config = dict(
    num_hidden_layers=8,
    hidden_size=512,
    num_attention_heads=8,
    positions='learned+rope',
    attn_scale=0.125,
    init='normal',
    init_std_o=0.00408,
    beta1=0.95,
    train_tokens=527900000,
)
MLP neurons of a small language model. Each row is named by its layer, matrix (up: input weights; down: output weights) and neuron, and shows model dimensions 256-511. Each number is 128 + 24 x the weight over its row's rms, rounded and kept within 0 to 255. Numbers have three digits each.
Before each neuron's rows, "fires before" lists the tokens most often just after its 100 highest values on Wikipedia text that the model never trained on. A number after a token or word is its count.

fires before: "5" 48, "4" 38, "7" 4
L2.up1482:091151097111122118190151137150173146091154096120165123120085149123160118109091113185120108152140148106134111053176128127080151143150085130121123121160099143179146128087122131120132135167167081122126111083084121115133096140123129133128161129134137152147135124122129143153137137072093147138121121112129153142172131109134125108124140097135142126107128106147118179127149126103162104102160159150110104118116122149114099125136175115126123093136111151165062150144162074127127103113140131163109143118113172120092167091137142156129122121114156098124213153092106072151102127129086126074118137107136119130160117145162107062163122149116147159116124126122081125122109131147111180134148117110130130109141151154105138091127167097140109174137158086102148118160136143142099088115163115
L2.down1482:119142101106144109130125125153114137170118118148153112126143119140159117097152117138100120124128141148138099114068137166137104154108072125114108160143107162117138126079182140113170169130144141127156111124103110080093072148100100114126142132139118168102137119116146127142156114105139130136118125111119121139107131111121175089117125101126105094142119106136159179126120127127151166097168147156144114177139156130149117146122145121104096091130133118158145153121155107136152135126142182140106121138119162128139154106126116172178148087079106115136152122112149138080121129133065160118131158099107090132113112116151148120168089130152092143196153141090118111148118095131126146148135086148110163110159160144102183090108148103114118125144163135158143122150135098129120137166152114

fires before: "1" 17, "2" 15, "6" 9, "3" 9
L2.up1146:095154109122100179139138136151138116108157123131133113143102122168122158147100128122073152155148116114095178131128140103157141149093119112123151151130134149144139183111114114169129115099132090124090148153114164105153143109085141110106147120147118117120088101162127137151105136095103120104139108089137121114113109134140099093098149148077090155151114133109140083137129113162122115146173142153137159104053132107115147171142135119123120124079144128144157154124119113125107072158087119143089150149136138091141137135090128134113097089082133124139156154156124099148126115116138144139134074122123136086121131141110082158139177156102142114124159126174122087125099124125169130164129078190130110106155132126091134106083142136124099143099115122154107114120120159139157138082094104
L2.down1146:160103173137131107159118051130096127104137126094142170114137145121121118126147138176166105058123138119126080106144120105150141088147132108115149119129138095126150129167108138144109096089121101100113122096115172121154102193096087103142124134101121076127153133124114172149112125133138108108139132144127094129120144136123147131164127071135111109090130152133094091116162136114133133134137111167178148145169114131134141095097146141106165148137126130114135126161137169096163176104154142139130119099128113119171123121103167092138182080141118130146100150106149128121118112115120143070112137170108083189120160109117136092142094121148120086133158128136126110139144130111112146068122159148152155162082126124134104136160152089114112132135171111139124138106129120176123151136167130

fires before: "5" 41, "4" 36, "3" 6, "6" 5
L2.up1107:090126131117146172129131155146138118163158105131176119154092148142140137151107115173147080125126103099148126131133089150064148151178148087132119101123089134137150160113119113119112123114125103132109103157090143135130159097137145117147151110156151154121152118146141124166128100098113124110145162110094097107137152118130138112102113092087166113122136107130118160147117107111135138111121120187181099135086096117102116120172185128141156126158121127166091125109156106135134096126175161102091128111100139126123125068119173155122096135110126062121203132089107088127157111126107150102143125149149128149154129130173117142172162137121131144142126167130062080132138138121106158128113144119121096106156153123110108124116169117165113135136160085138109130112111148145128147086123104
L2.down1107:101138084143145143126113120122118102136143109152136149151164155177124093110143134129106188120164120149145131120098133132096141185178126104131106112126087122108143165081134090133149146104120139120139107151094131134080117120105141094119104107087137112101147135147138157169104098109139100116118089161110116116116118119093141120130125129151142101159102146163132161158094153119121158094141089140143109164111128117112157117158136113154136131143131098169148126085139098098134134123156136112120156140144123097139121081123148162127122099100143127154186082135132135112114095121094161081128171109154132135109153097155150136146106127136118106166157113152084080136146139128120155121115087093131133189144134121085167096128160131116126111108124144147100109136130091144157166150088069

fires before: "0" 18, "1" 15, "2" 11, "5" 9, "3" 8, "4" 6
L2.up360:168155104105123111142136133132106108128167122126127113109104122128148110107115127106150093145149165150146118165115102133113142159096156143129108086181080120128123105147151099152149075164116128136072143133156128153121143121085132148105097119123102106170123101172107177146135127131142126118142111149168116149156152117176096131084093129110135133116136134113146164127134090128116142116123123167105087135136112103124158159149111119147141165125112115148129186167126114077116104116138131162122128109100122176136127147109154131190121115119141171106111140122139173102133091126136130082119101109121126134135127132170142128091122126100121140105160108126164138155154089130080134107142131129132135169080139132108110085123119141103159138193152117136115091105126117178140125124123122
L2.down360:142138143171159139129108115196125142160108125077110111149146117115132108123126131124112177116137127098089093098104143099119139142099104123137124106140146115137103089133163127115160128153094189123085118167137133123106156140136111125154145151123113109138167159167125118132166111101132155104145106140107111137132071134098129117123123119107122129139096148148155116091097135094103099156180128127100122133111114100137179173099133147150115131152162125103129114168077117121129144088101156135121113178068142141111127125101122132128104144158141119113120103113133087147104119157094169103131148121164096133114157145150147148109147108128119115104156102155169136139132175161117086141145150141104163157106142130165131120151105140150097111169164111090115109126124109132146105144140135

fires before: "," 38, " he" 15, " " 9
L2.up1266:146134129107112139115172160149126180168140112191127133138136141113115175092121132132128141159148111157121101112094136102139118145131082187130097145114144167141138143154140144114128078169087143140107121152139161130083140110166131132144131110157128093146131110122150160145124102103119162131121153133109155105110133132117130141085114161120136141125112113139135124137146122175124072156135075130149132153141154121096127130134110148157109155132131103065120121165115132134114158151145130136120164158097110131113102128144171113135084094146131131131167097073094098140083074131147154148143155142095106118151120140111067107143192141119094148097114150133113114111093138113099134138095149109144130114132083106103136139122152092139158126127128107160093087185130142150143126124080119
L2.down1266:147145153125161138134145158120143109146127125103127181144133080141104116154190148131150159132158180137129106130103122112155138120120094128120155109116115079138170128131129080100107114161097153134111114102168150124169153118125143099075125153117091117132120134102114146123150058125134128130146174085093148132128120130158094161141174120098103142125118084108104141127137167156116117116100137121137179139139124126141124124116140094107112096137127099124150119133132122158136132134137153130103119125152108144117109116111128134147122138139101090072096124096098157125091094144138106158137173120069146125116136122138129099116163102133112157138121118133129129135118152126101110156122145097175122133172077116115158137137168149152099128135108109127145123141097126115120133150056136

fires before: "1" 17, "2" 16, " |" 16, "0" 13, "6" 6, "8" 5
L2.up42:181156081144174135161128155128112081111078114119124089154127140143146118132091117129092123132126094105088129161098125093134139122111135157108120118128131107125154120096108105180116122095132125151142121118129078117100094076120172191113161133145159100114092075132135155114145115102068132144137091145120131100102115131115099070139129136139124141135110171150108173102120090122186118171141084136116117161102111113139134145187152125126077102130166183130115113112112112144135152132127136105077166137094147149127117139093138159134126182117167104117122115131112141090174152115128128116094105132120143140144110107130135119112131139117123175110122127176083144141091116111134116152152098117179195132170152118136134112126102172150134137142110118132143116138130161156105069106094152
L2.down42:095123152157131101153117067129119143121134130142078151090127145124155076181117143166149128096120166132116131086145127182138179150156092150126135170096134127167119129189115129080174102119106150150129123101118161144125103153195120116115132123099119114134098153146155118204151092101125150133125128154120148117137125162108151168095118118130106112112162097173112154109112155117123170121142154131128092133202122118119104118134133183199155081126115106149137137122160143160125133123155089150110116142114112120153134136143125098097131095116115147157135144119114118121095117149150129121129099149119108122104083123098131165157159132121103093153089170143101094112153090125151157130138159069117138127106106115168148102116096118110150140114138137109169173126177086169147163087141115

fires before: "6" 26, "7" 18, "3" 12, "5" 11, "8" 10, "2" 8
L2.up16:150130102071131134190173182149145096122152074141161159126151093115186177166115143154115099125119100102103177117144134139158135117113134109090162131109128137157155145112150080131112114118093087105084113103113169166102196127099134125139109130167123145140115148161099142150091094155135123128158097158100113128149140148154145132111125132107127104146160142118127187167123100139137150110123137163164135143067140123129106114108167158124138128135112116124136141088129104122118099120183132166084144172073127125135151081153162122112170112126131142134152158116117132152152117148075127125101099105108140135131113095153096137181161105100160121139130159174117096111130101138111170158116088149124096088117167114077128169107142142109143137105157126142131132164140124168117112115140144
L2.down16:108116115118118147124147142110117076154158085129150135126146106176145157133124098140098122089151130104135137101157102113123151141134151121120160115133117109162131128090180064122162139130125119138105116110147120126137125108125142114121119134140149130115141129148096197160096073126126098110120113132084143095130099125124117091141104133107105102170139154118131168131133147091157135114127119149151126182093143112117167081160122107121120128155134126105130133104147085092114092132126124162133127154101094113116157070099189137134147112121148116152123081127109123114135104140143119120109156117123128164113117108134109170154134126153142120103162155167136052084131127142127145125151121147127103162133124153107193139122107135105123146124171126132094105155160091153082097119137122

fires before: "0" 49, "1" 18, "3" 10, "2" 9, "5" 5, "4" 4
L2.up1034:126141160111124157162140136176111115090135142140123133145115147098117134168078123104151153145123120127133149159111135085131163100094105160130137104160136141166121135142139115154138101139166139132132155128072135136078136141151128109093124095174160160169130101134143136107140127104133144162132118096138136116126142117168105138131144107127184104096143138101138121121135105130156113075125095100118091118117149112102106091093143149105133125114172139077117122135109090112135106185163092082153146138079144111091090151139148168121115118127161184142137114109114140142133134072159107129144117120124128083149148123122093101139135122082133093109133124147136112123130145138112169117124141140160105146166105160139177129131139144172128146140115117101133156151124102132153159097149140
L2.down1034:160151117147083151149151146144105130131196131094122120154150113122152095168159127128122143116140108089113135110114105138086113140102076141160104109159075126145085123136134129127159144151170125121131142145071120119073085125117168154120179084154135161119138152122136155139098148147148168177074110131130144098162098105193155136111155100125156109137089140154099139132114098119133134142143131106129128134132106119084143091083129129096142120148121108114157154090142061124140134152108124105131142123109160066118138118122132136133123137115132134126173095124100188136114115089093161135151130112092133087143151131161115168129118141161141128165128172075128104124127156115114143138103126090092133148145183172117126115116134141148121166146127143072154146140158128115151119095107135

fires before: "1" 33, "0" 18, "2" 14, "3" 9, "4" 9, "5" 5
L2.up1199:137119107120109151133138132136104086094134116111103110155113131095126196144155109130150176170155201097130118114064162117174104120159150142112129111151142119094106161163124115142136139111116119162092160098085125122090158109095105119073109129152095138106135124145110137118105158136110136092083155125114112081119117148128103136123115157135186111119123138127150130131142093142118127100145131173131130119101158140166140081138133174099129139089127151114120229132084094102149117122151121100193137129092157118111163118139168096157106140113165137157187168132150167152125169128143171135142146093111130138148143118135092109122186128119145143118160149137169143146109143097135143122103146112132141107132135138104123117155153154143105113080120120138102122136115158137116159117178126
L2.down1199:164136135174131138116128147164099135071109129139140162125163106130141155110130145141099164168136168110146117164109129133052102147127162164121123109133111138119118140159103100127140158129122147132114106129152153163141088143087149098078114171132118168108146123159095178130121116139139126109070138152131134101144135122152103142108134095151143129129123194141077114102128131160116100102130113111132100145134108114117119081137126156114094112102146070092160157100123093120156136144139105097154134121140131121111187096140192117127102107178132131111150136136166156139134102095086096121120157121130094127140122141098142135124120181169122096101114118155158141129137134140123117131126138089114101169096141108129143105146137172146096143096105113108171128128156147135107127145142108

fires before: "5" 21, "4" 20, "===" 10, "=" 6
L2.up241:111137113122154119145163114162197166131133111113160098147110149152126118139129102144142117128154154087110101100087099126115124175114135164115113140136112110131182140155124130126084107145133115127097122106124112151080121144172113129110102125105136155154128131084107176160145149142140168124161126103110091143186108155138134118117126135096117127139122085126104135139141103090173100118183177146129123135112144163150129174115132144103112085135128163155108110143160141112116130176120177174121104094163154124112178076080102195112127131092137133147137113122096115130144142142118111130100123128155134058122130113119124109171161156135149100140115110096169117171092127110096133109158102116125105146130131135094097113136167159101125183128174094138126116148138110150134126111163135
L2.down241:133131119141148099141127138126105148147095138122155076131148126120148099153106125084116126121126119143121136130154143151107135130135096104102151151093134127166123144127134108152105118101154107121112114147120092125122105120105112170122114144099140113151088135108152166100159138140119112144171113104113105104134164111098140144123160130091107136117172122119144165177148083085133103130125117168106134148112133125150128131118149129112146126169099140106141113116132107140168096127123155113132137182123129107142117122153101123141203182098079138158130131108116063107107097110147115116111157099168107096103121132121129147175130177094070096127134135144115142123152127132120140094187111114107150152152155160166146129103137144111096122160134154126107178129123106168095131114126114

fires before: "1" 58, "2" 4, " The" 4
L2.up168:125095104146102107144168152145155149119134120156156149150124108139124129154150091131142156153122136117134144188108135145165148163091148131114109141108098150160134091111126094130128157137170128129087098148136096139128121115122110184085124128115134144131146109152109158168139121138108165078157164119148101072121163136101102128091153148115135125154139115109131104117130113119160136138167110164145147147119115079146176118099135112118144089135120103152140139117140098112148123116138146097119166108082102117147149112135145192137140140130122085176083178114132151153156164156156105132152115116075099132156094077143140121115109116139120129096121133156115120142132058138136151087137109181151091125156135168123099127144090150131160119144154146108136097093132120131097184131093133
L2.down168:079094120086106101142094134119148133149079106134110116155087135163113126156165133187091173067160108112166144146157159138100078113114137157145137125146110126110137135116160112107093108117066081140136119109094161148106114171124133118150148119123094076143128109112124187097111104120137165113126113155125140106141140145179091139124153110135173157141148126145118126112115125134124115087118162104118168136121166130111081113164128120100137100152133119116123133119163081130120160108128159179076183127118111120175109115151136154097149163165102111121134117109126143135135104130127145122148069121100136145100088148146153142144135072110110113098129169125120143105128162097132093140114169121095130123131121127124133144101144123132125122139129126135148119107139169137166149156132161

fires before: "6" 47, "7" 28, "5" 21
L2.up564:123147091102119112138122142120181133073167098123139102129140138127144158112090124128132119143167111099121118107168125142123158133125113127084161155122127132135157126108137146156148100090133104124098087088098109121129154133088087112129135143088102156093095149136150151136131137115111110115170145137104132137148118187126164128150143108124103135161129112135105153145149117095128145097108139140129131115115160131125118130144128122132140116082129103116102148113181092148143123132119147104119148163106140129115165129130141150152141117126151121118156131147125099144127077154105157126132111134157147086136099125121122098151154172118141117146103157127147110136134095139136149166127091130117074146110163125128155129143145152107114164126154090159151174153111118163102113146142116
L2.down564:134114146132139107102131132080134081093144105109127102132119139146139127094110140100118133127102111114094126129172175120098123128160152090126108146118089144108131119134173111145140120107102095141156115123122122159100108106096126135158143122081157118127120106141107132154110122086120100124141066128058127100157141107137137141149110164117113121146157113097073142157144117096107128132086132114140153207106121122125138120109133101089151113141113133118117132091127149118123152146120147166127115148144096124136145138108142111131170132128131127135064114173134099091121130148173115130114156107123067097086122123098116159108158113097119107144127141114140058141167132139100158131163124122131122191137162159122169118128081159102107138108122127164129112135108144133101107137142171

fires before: "1" 22, "2" 18, "5" 8, "6" 8, "8" 6, "3" 6
L2.up1270:145157093100116110160135134128136127119142110165095152185112145123132138133134172129115105142142118173067133160117125107123101130103116130113101155092139175113067192128163147192153159141170059137119144130072160102123124145129113113116125129137119104143088120113084166164077141079113133158133126140111106116126136134105118134123137165160100179127144172125109084110155126123149111095193106153147172140110146135120132151137112154115177108076104148119107143144107166172104131117152117101143131150140128118162147124083133114144145167089124131113140135119125094161132115145158139169126118154137106105106132115137125135134128185130143133068114113149168097107084158100135178112137139147106124128174130112129117146139101081138124135137109117127119093135108102151178105111141125
L2.down1270:118152117117113135087119118143135121126154138114121130154089087090099133101170135105136136141137092131114111173136177145101116116111116140111088177153110168135142123098122157155128115166141096157110150113102138144130097130143106108075100120146122162067149125121120146161116147117141131141125121179115123134121104124143119132113118134147104116122143129145115143124126112125117121112170172155114136099125119140118115143129119153109138113096130146113155153111123118129119078148102137140170121170088101119124141146071146121099080124164131125058134135103139152155079064122119129151097108129095096146140127121189122157133113133169151120193134121132144103117080096121134169141079125145113152121106115146123149121138154146162136147135137093143128129115125112155164128103160129

fires before: "1" 28, "0" 23, "2" 10, "," 5, "9" 5, " " 4
L2.up1578:090109110128120147152177154135102099118180165162118173127117110131118128163090076121135149113147157142152155107092145138157138150093106152127137126106118109128120184110115106140166141118127148141108135112093108091131131124121145120140110104157116091119114138162086178171125107119123162119113131104151100124151117130163123146081167143129160148135143128116102164140156119146109121092115079161139124098128103132125133108123131102109119100136114156145131114120131106123110120152167131113129172151116131105133108137084173125155122135118181076152145129103119084135114144101142145157149090126093100132136149095103108149129163130143119131149098115163136155127112104153099164144111146135134134143093141118137149174110124106086163196147137134120140139136132179160125097122136101
L2.down1578:077172192171123150125134122094136126133127148117113121113126122149165099113175114129137151081138140102156121076151116115092126162163102119137169156120113140119091103159130092133118151148140141151114121143096075170107101116134143134106187143133173102107129129144162129109117084169182143122131128113131108152139116141113108138118163101112119117117074085117144170124119169157078142140157073103109132132140138132104154128113135130152109127149146081159138114133127091077142136111137087134138145107090128134127157117140099145142107110123082090129119120105136115135121118134125125125151098141129140119069102171105146121144132105154093127124148135117114120115160123139134135086100128142121087150112128126130134142160080106122144101154177135093123170110167083111146095103157116

fires before: "0" 38, "1" 19, "2" 7, " the" 6, "3" 4, "9" 4
L2.up665:146140122130139115121162167182103108111138123114115122146103108102111117109118108153153097112150145159126132120043134121109098117097101138139136129155131083166153101157111112125159144136128101159112132108092115127133076171170108134138128124169167148172150106123081135110124151119142086133119132113104128113167125094184111166119117129152140134106129135126093117140164171126140180140116189144091131180062133129133122138108133139106125091145189157078116096106107064108150110184183110123117154155079111109092128176146143169158162108139123118120146123124115130128088134154140131139114146134084142132126145124166112122142112151131105134122125114118112097122150109129131159159149167137128109111113090157123135130102146069146145147088093136120120143113097117137156120107146118
L2.down665:148114104111106156114115155122133111120113090137075130142135145164164151104138175146099109075134137143159092149113122124125155092086093138139123151114099150149106120116110097100122144130149128098126141144123143149175124106162111160138136147126142142145103158128138129117129141123158162117114157134164157077131090127174126126126148127169097133142146109138124141136142114144105159177101136162151168117132166087135106164128101139109145073164144072109123106141139132114146101176163156135083164125135114141092100095136148120140139088147108171119157100160119131088134141040142162109118137132122158141122130082112118145108107136162129105121112141125101109122144119122155143150108112122120113136092150153141136142130126161146106098105119129125087069141131109116132160139108152

fires before: "1" 34, "2" 19, "3" 11, "7" 6, "4" 5
L2.up978:098136111120102170096156152136117134088155108123060102134103155145161147134115110111150140121110129113133168150099180133132175118107166157094146138101117129107143162135121109149141112100098093130117111143163149116128141096139156143116136120131118090135085119127120173176105124077118093120180133153151132157105075135110141148107162145120153109121132108147125132143192161138151155126117131108139115117094100122106146139131163097124128081132135105149133115123138136124134116088106104141148168184126099129151103160106124119135119073104125155169126100100159132089149128126128113124124115102067098134159119137163110116094153109110148181091154123150099117105158149111094118150164131149111097140159140143122101072115147087129113148122118111156138075121115117185089145104086122
L2.down978:107139145172106148153141149151107116142092156108123154166105121138138146127092119137136106096134152155151125086106110128117191137143122135093154117122064112157111102120119135137160089124122127130150167132120126128113101119091126110130141123116125070128142095104128137145139120113133122136131124133110117146139137146092147106110181130128125136103119112133138125095162132120132143166111121147095091126098095083132115142101134111188104121146143094112102120125131126150201179105166083089119144146091119148144141080136146131119131122141157146154137092097156125121147089103089137124171141167110076167132128144194132144095139126140153122137167127164090097087128149105144149154135150121111128180126157141119094117143089103113126103116149132125106130141128161251122122142112133

fires before: "9" 42, "8" 32, "1" 9, "7" 5, "3" 5, "5" 4
L2.up272:101112098146118139134150143132098130128118092123101159142123152108103170123117125134125160147155144093119125169144108114143104134110122156094142137103102141185151115125102139126125085159137102112125148126116100164092122091115108156142125168129110126082175101132127178154105133115122187117129172077129133106131165141126094119113128095112166142130088078133128158158162076175166133108091127161144115140150174059144153095132145148119173136077149164111107175143142145123153124127135164101110152103111114107125144097136155158136139098111110121165168130123123105134145124110118150126164150112105140142134157090124077141123134173136144108106110110137099091084129089112085165128130113127096102135095112131114165132097133129150152115158112109138111094120135157131151184130108142
L2.down272:163113137130079124126143158129090133133133166123091127062167151144143104140178112123116063112103126132169157116142173121131155133152123117135131130157110153122140120149122131104144119157131127082166139088162114167129104128151156154107098149123148128156135146115153175145127170141228125136095102098112128109149109146117093124112133111131157098116113121112137137118103083175134138127134087094135121142133143131113132108120097147091116140084128086155147147116151110083152146106116104158142115096104126090092082132135118134094114124115107134103159118143161148142102121131102134108137115116130138121121111154140097067114113140149101092118107147151079116145144147143141151148044127117133114168121103131146119137163145129147149109121092119136103128128071120150134123139147099

fires before: "1" 24, "9" 19, "2" 10, " " 9, "8" 6, " $" 4
L2.up623:146174057141131150140138153126148145117125119181117120128100144139082096133116124071100133137104124071101192140096154081124105145139155102127188120103130164129106117131134126160133107095122073132135145168162087099124115116093127114167086159136124128121103116129127137168116121095104171151124130131103137126142144148131125097132126115136134125130145141095136148121144057144153118168093115148129129114131109141158132121145141097135100138086165181149131150150115156118112157151105116143156111099137132123156128136078111102136124151121109142128152130144142147124203088074134147103116149132153160129143113118112134097104118133091143169096150113122138169140111101102162135119081099118136141174165175154094188148106127116138088135151080128128123075092142126164142126142098123
L2.down623:140126171195109128106118140118107157124131138098101158131144138136180117089145108158115094111121144125112110089196150142090149160140111124117134159170110127093164101176132109093104137093138190106123124096134095139147116110133093117100137151153175104121119126138128118171104126154150116156135118131082102130147124144112132145159104124117153125085144119136157092152113157110116107143121176149116136114128103084141110144148123143119110133132120090103088139124142113123126132126128120130146131140143105125085139105162121084118129112085150115153150104118166120142107168164101156130145133130097121182091127134107118097153141140135127124087130125127132102133121092121111137121137165132124094074110100162154117131156123103148138102162121107119085129135185105162155131124167084

fires before: "0" 16, "1" 16, "5" 7, "6" 7, "3" 6, "9" 6
L2.up1974:131145133122110158159157160177150133140154124142146139198117131093145122151125115078166145118104147116108120100173132138115147135068106148118133099182128141166161084150129111139134113152109115134105130128125118164124110116151132149128124109129098077096125150078132128110137132114144128135127111131158124096149133056152118167116123115153180153121128109128103130140138100140146156130143113132105109133106124099145131109121152176129135138128189098074130128142119122125122147146181133099148150186115138153088086152137131164151110178145087107152203141155082147132098076125142103118136114088113107083143122134115116122097134157105140127114155134113118106155110118165109141163132172173139104126131122121122137095143167135144122103132113083114131133100121123137132109112076150
L2.down1974:099124154173069111155115114117112131090144119159097142192141143148108112133188143125115144134152139112120159155152129161102126116167124149132088123144127144132114146124125154139107158165172133149137143142102106094090126168143122086146065127146084114146109149152136146119106111105111138099116160123136092192125064132091141157143131126131130106127106174126107091093186090182152120135167138153135091177130136131115145118184093121138148157123132105085142102106143118161120120145096080078124106129092145102111130111113129115121112133120142171129174131105157118116115104119128104129129170115122183119104131122117119106132142159105150109153145113129103120158145129109104154114089139139120087170107153109107150095111130167126121143126116137133135140117164093149141118152103178

fires before: "0" 46, "1" 9, "2" 8, "4" 8, "5" 8
L2.up1980:086122120103133141119138111104081128108073120146161125156125133112121163140107130155142136149105157071143149108069147153164104168139106124141125165182136136142091149129126094113133138138105141153109131140124112096103116081115090158104138123146143161128132105123122157114130122108125107162122101103126095146156149153105155137096109116125108080130152130140130178117122147151167130131108112161120151090107137124090134151116110127110130122089119176142132135139114108100078120142173173108114108118078158139080088175127157150135075160130118132134108156112100110115115145077171101167157086070097168103148107108075105109103175137139131111105124129151136161135139146137127146126168143151144164130141123148081132113141104145126128158151108113110143166149125138122104189099131107
L2.down1980:155147137116120101123182139149100175147143114126130146131109104070082102149132111128115066111129124148183105112137118145110113149142141145170118132146092149150115147122108122132164147150121147157120173125151153146135121106149170159106128121078126161155118125111097129122152141165125164154138114144143100115132168118132127149129127089144148120130100160130167144120108144140188073115124142156099123139088101135105093132085121097123158116117126189101119140136111115125122117130090173091165105127127152119096190154105178132127106144133103136144112130092146124141135121105121117129183103144122102125142114134121168119134109122100142126140108100066131186131104073110156134103140154125093133102137122174134135108132100180142087141133139121090146146149107131117164143116143146

fires before: "1" 39, "2" 33, " |" 17
L2.up1110:115136150132145155129096109123084120129119117113118107127125149154161134146160100114105136134166144134138125165113148133125145175134182117120164140136106129101148138146092130147122097166131129106096107138156072146128186111089081137079123095147090130065144116145099202141115153089085127113161133074070142159155091195097101166074123140113167097145120121139152130123138142105149138110145142110107128131095120134137173115105160106122112149088144138165109123175155114094109139098088142136105157123132128150130114152095117163141121121142153129143146115107131099116159142120132124142136095120120139145146127126172110141083100133115172108107131113159139139119133098114146131104116107164120134099107111131130178097079148121149113126164144146120117101116134119137077166117157125
L2.down1110:131132173152149098113105134115140153155095110149117144121157126142119177134124131144130132121121135132147125099108150148113166134141116106093150086111138093141125117117033133132112117145103131112166132137128099152104104116136120089148106191104155086136109119129163216130153110132159125154146118142131128124131123154126151121101139143153120142136119121129169101107105111129078127128127154134119076133114120095131107140103135114206132164132163130095112126151129144124140134117168103153109121133092132091106126134156072104132153128120121153125068151113120165111135121111103151110128124127103039112091140161134125141143108139122097123124106161145090124135163125138122126163091150117141131124100142156134121124148090142087126111134126177124138128123138146242111089112137154

fires before: "1" 35, "2" 20, " the" 9, "," 5
L2.up792:083116107115128154131162177144160119100132118146126149171119128122124158119169132098124157149142102142119136152103116090095142166122069094098120113104118163136124125147124139135134137152138149179145111131118130129115132105122142136140122153154151128131134122167111173135109143100123092141127152123093143123112122126127144168105137114106106112123149170156096147123187100141127165094170121182132108127106098093129134080146106126136174105152179122096159132121095100105112137094144127114162126119109125130187116138118146158130120155111103130136157146126135139161115117140126125142149148119105069117095130119145104141128158134151102125158163165114122082143095117116116162101115146128165134170182117139126141096100138120149137147125095158104131112086127128123131187102134101
L2.down792:104071120094142135085150140107126077134134162145131156119115155149148149101142132159116106076149138095163159169157165131146116063152134154115145114126155105154168139135098090145133108134108100146088118073117102179148126114104149073121164126170135146141134128140140129155155125182110110119151132124163159117108093128107131145082168129176141132133152108093109121155153124116120149091152140147136150064054183166141111141085147143144116104113130109136149109100167154114138116122128082095155107125152097139107115106143156117082129110106130193125135138129084117113093095128152129135085084145102111099141102103111115125169155122116120125116123129183111165154133079134158134143133092124128133145109137102126129123140167114150118163150136086178137168147109144133141141150110099

fires before: "1" 27, "2" 13, "7" 9, "3" 6, "6" 5
L2.up1765:072130123138130151112138115143096114121115127150148125143118160097124147170164106159150150131078177131137159139129138125087137141104148133135141173122125159109147122126108116118123098145137149098112097128140120128142074155096094113137124144148142146105114128137125142138102152102089150125176143119097098104142122125093183165110150139155147127119119160114129138144143137125158152130174129097107134134085182133140138137146113117119116136169149116146115088096121113163128172151117082120162188155101122128116142142108101139133132102136103117177139093125154138147130092131135107137161133129136092116093131109131097136143118165130115136118092139158124125080105110124174140114102157163141113129147118132125182121087079107099143130119123106146123130100099146121118110111133143
L2.down1765:104089118133141111114162127115128118084137158137137142150124155156122130149121138112139135109155123125147159167144117126133187127130125126128145104122162075121112113110097129115114127147121155119121093182108122133147149123088109096157089138144130122136115129129130160123141123116093131087139124143115131133096138113177134129151144128136154113083114140109136140113164111148155127163120117117116129127107115117133116129100138114167105148106144112171118127100117113127141140143135109138152155126189099165122076124102143146176124119166133117092131104126121125120144139127141147158137159136154117135112129106147143132071142103112121147125114108135131132123141145092129144118110122139127105115116095154113146160114129116150099142114132077198144147126087157185163124095108131

fires before: "1" 50, "2" 34, "0" 5
L2.up449:106149116129122118156121112132114120085173097138127111161119092143085166132073133157171106156132117122082125156086125106077146142108103134093084142119131108150114117108117124178183122134144150122140128134128134081140116125099099101144075130127103111123162109150085177136107132063131133146133169051151143138142129115105131149119111127075134089140134160152117108156147086161130169113106115153120130115107120105117124106129111111144101140094124186136144151141151095103099133140145139137149159079047135135151080115132157146121119129095114085155155171140116125118124132106146102172160129106087105092169114135106126166096139114118136143128114114117144125127125154089115137089114125149158133174133113127110163133107159126117172112143084145145156104110100138157103187134106111
L2.down449:134131158123155117155110119135110149120135109113112127093103135125155122136128115150104129085079164115115136116126164135088145159192171100127128126097130126169143120121096083126135166136130139133162144119149126134117126123144123080117151129142141113135144144092157179099148126136140153105188160124108126127134142134125144167095149072158084133164104139141098150127120131093135106106121125152136102122113140155131067101133177124170141123113146100158132110124136102136149152153094125111107172110101137144154114112123111131121137113128112129137072170110125110143176095152128150074134098138136092107135111113153112096159112121117129107133129105126109176159145161131117139111054102129109098138110139125140113111167090143145134087163141143126176152157109123169090097132121068

fires before: "8" 37, "7" 32, "6" 16, "9" 10, "5" 4
L2.up1846:134135099111129143115153138146149120159142108165109138130136139120126162127038150131140142152115125137130144133089112133138150134120167119102119101129160117165122100142114135078131112097067116113098145138145133167134177092132109147172137117146084126085068113124107129118125121171132126138126139125129108114102156149051157119114128143181156146132154130138141132133143107133132128141145172154157099116100139118106123131153161142158105156126176155095145153123133109128116145111168148084129123122125127103108149122120152128078165098125120139141134150100096128172133102099170111090157090115135150114127117110107074140169179135138140128115108193143084152161126084124115115157156097154150082160098141101105151125152142101107151147118162152169115153135106155139126144090142119
L2.down1846:115103107102110142076127141131142079114154122120128135077120156116130123169076129109115150100170149115131108159120165164120153107160121146088087132132114148125144136151160161120135104127117160104095126164121140121117140092129130142152107093174103149111102170146107203147140095138155100124097114115112135115126153102129108135144128119164134119132147138124099131130148130124128103103111142098166192140113114161110099133147148121070151124164096131159142155132118128112113107122180130109092108092149128111119149147125124113099180161104157133151127100184092140110112148138154114102189125088116078160052104094082106147131144143148148115141121114113135137148150063121159149077146111119166136136128153118132163123116108148142125121156138098123141101120114130126142129124126121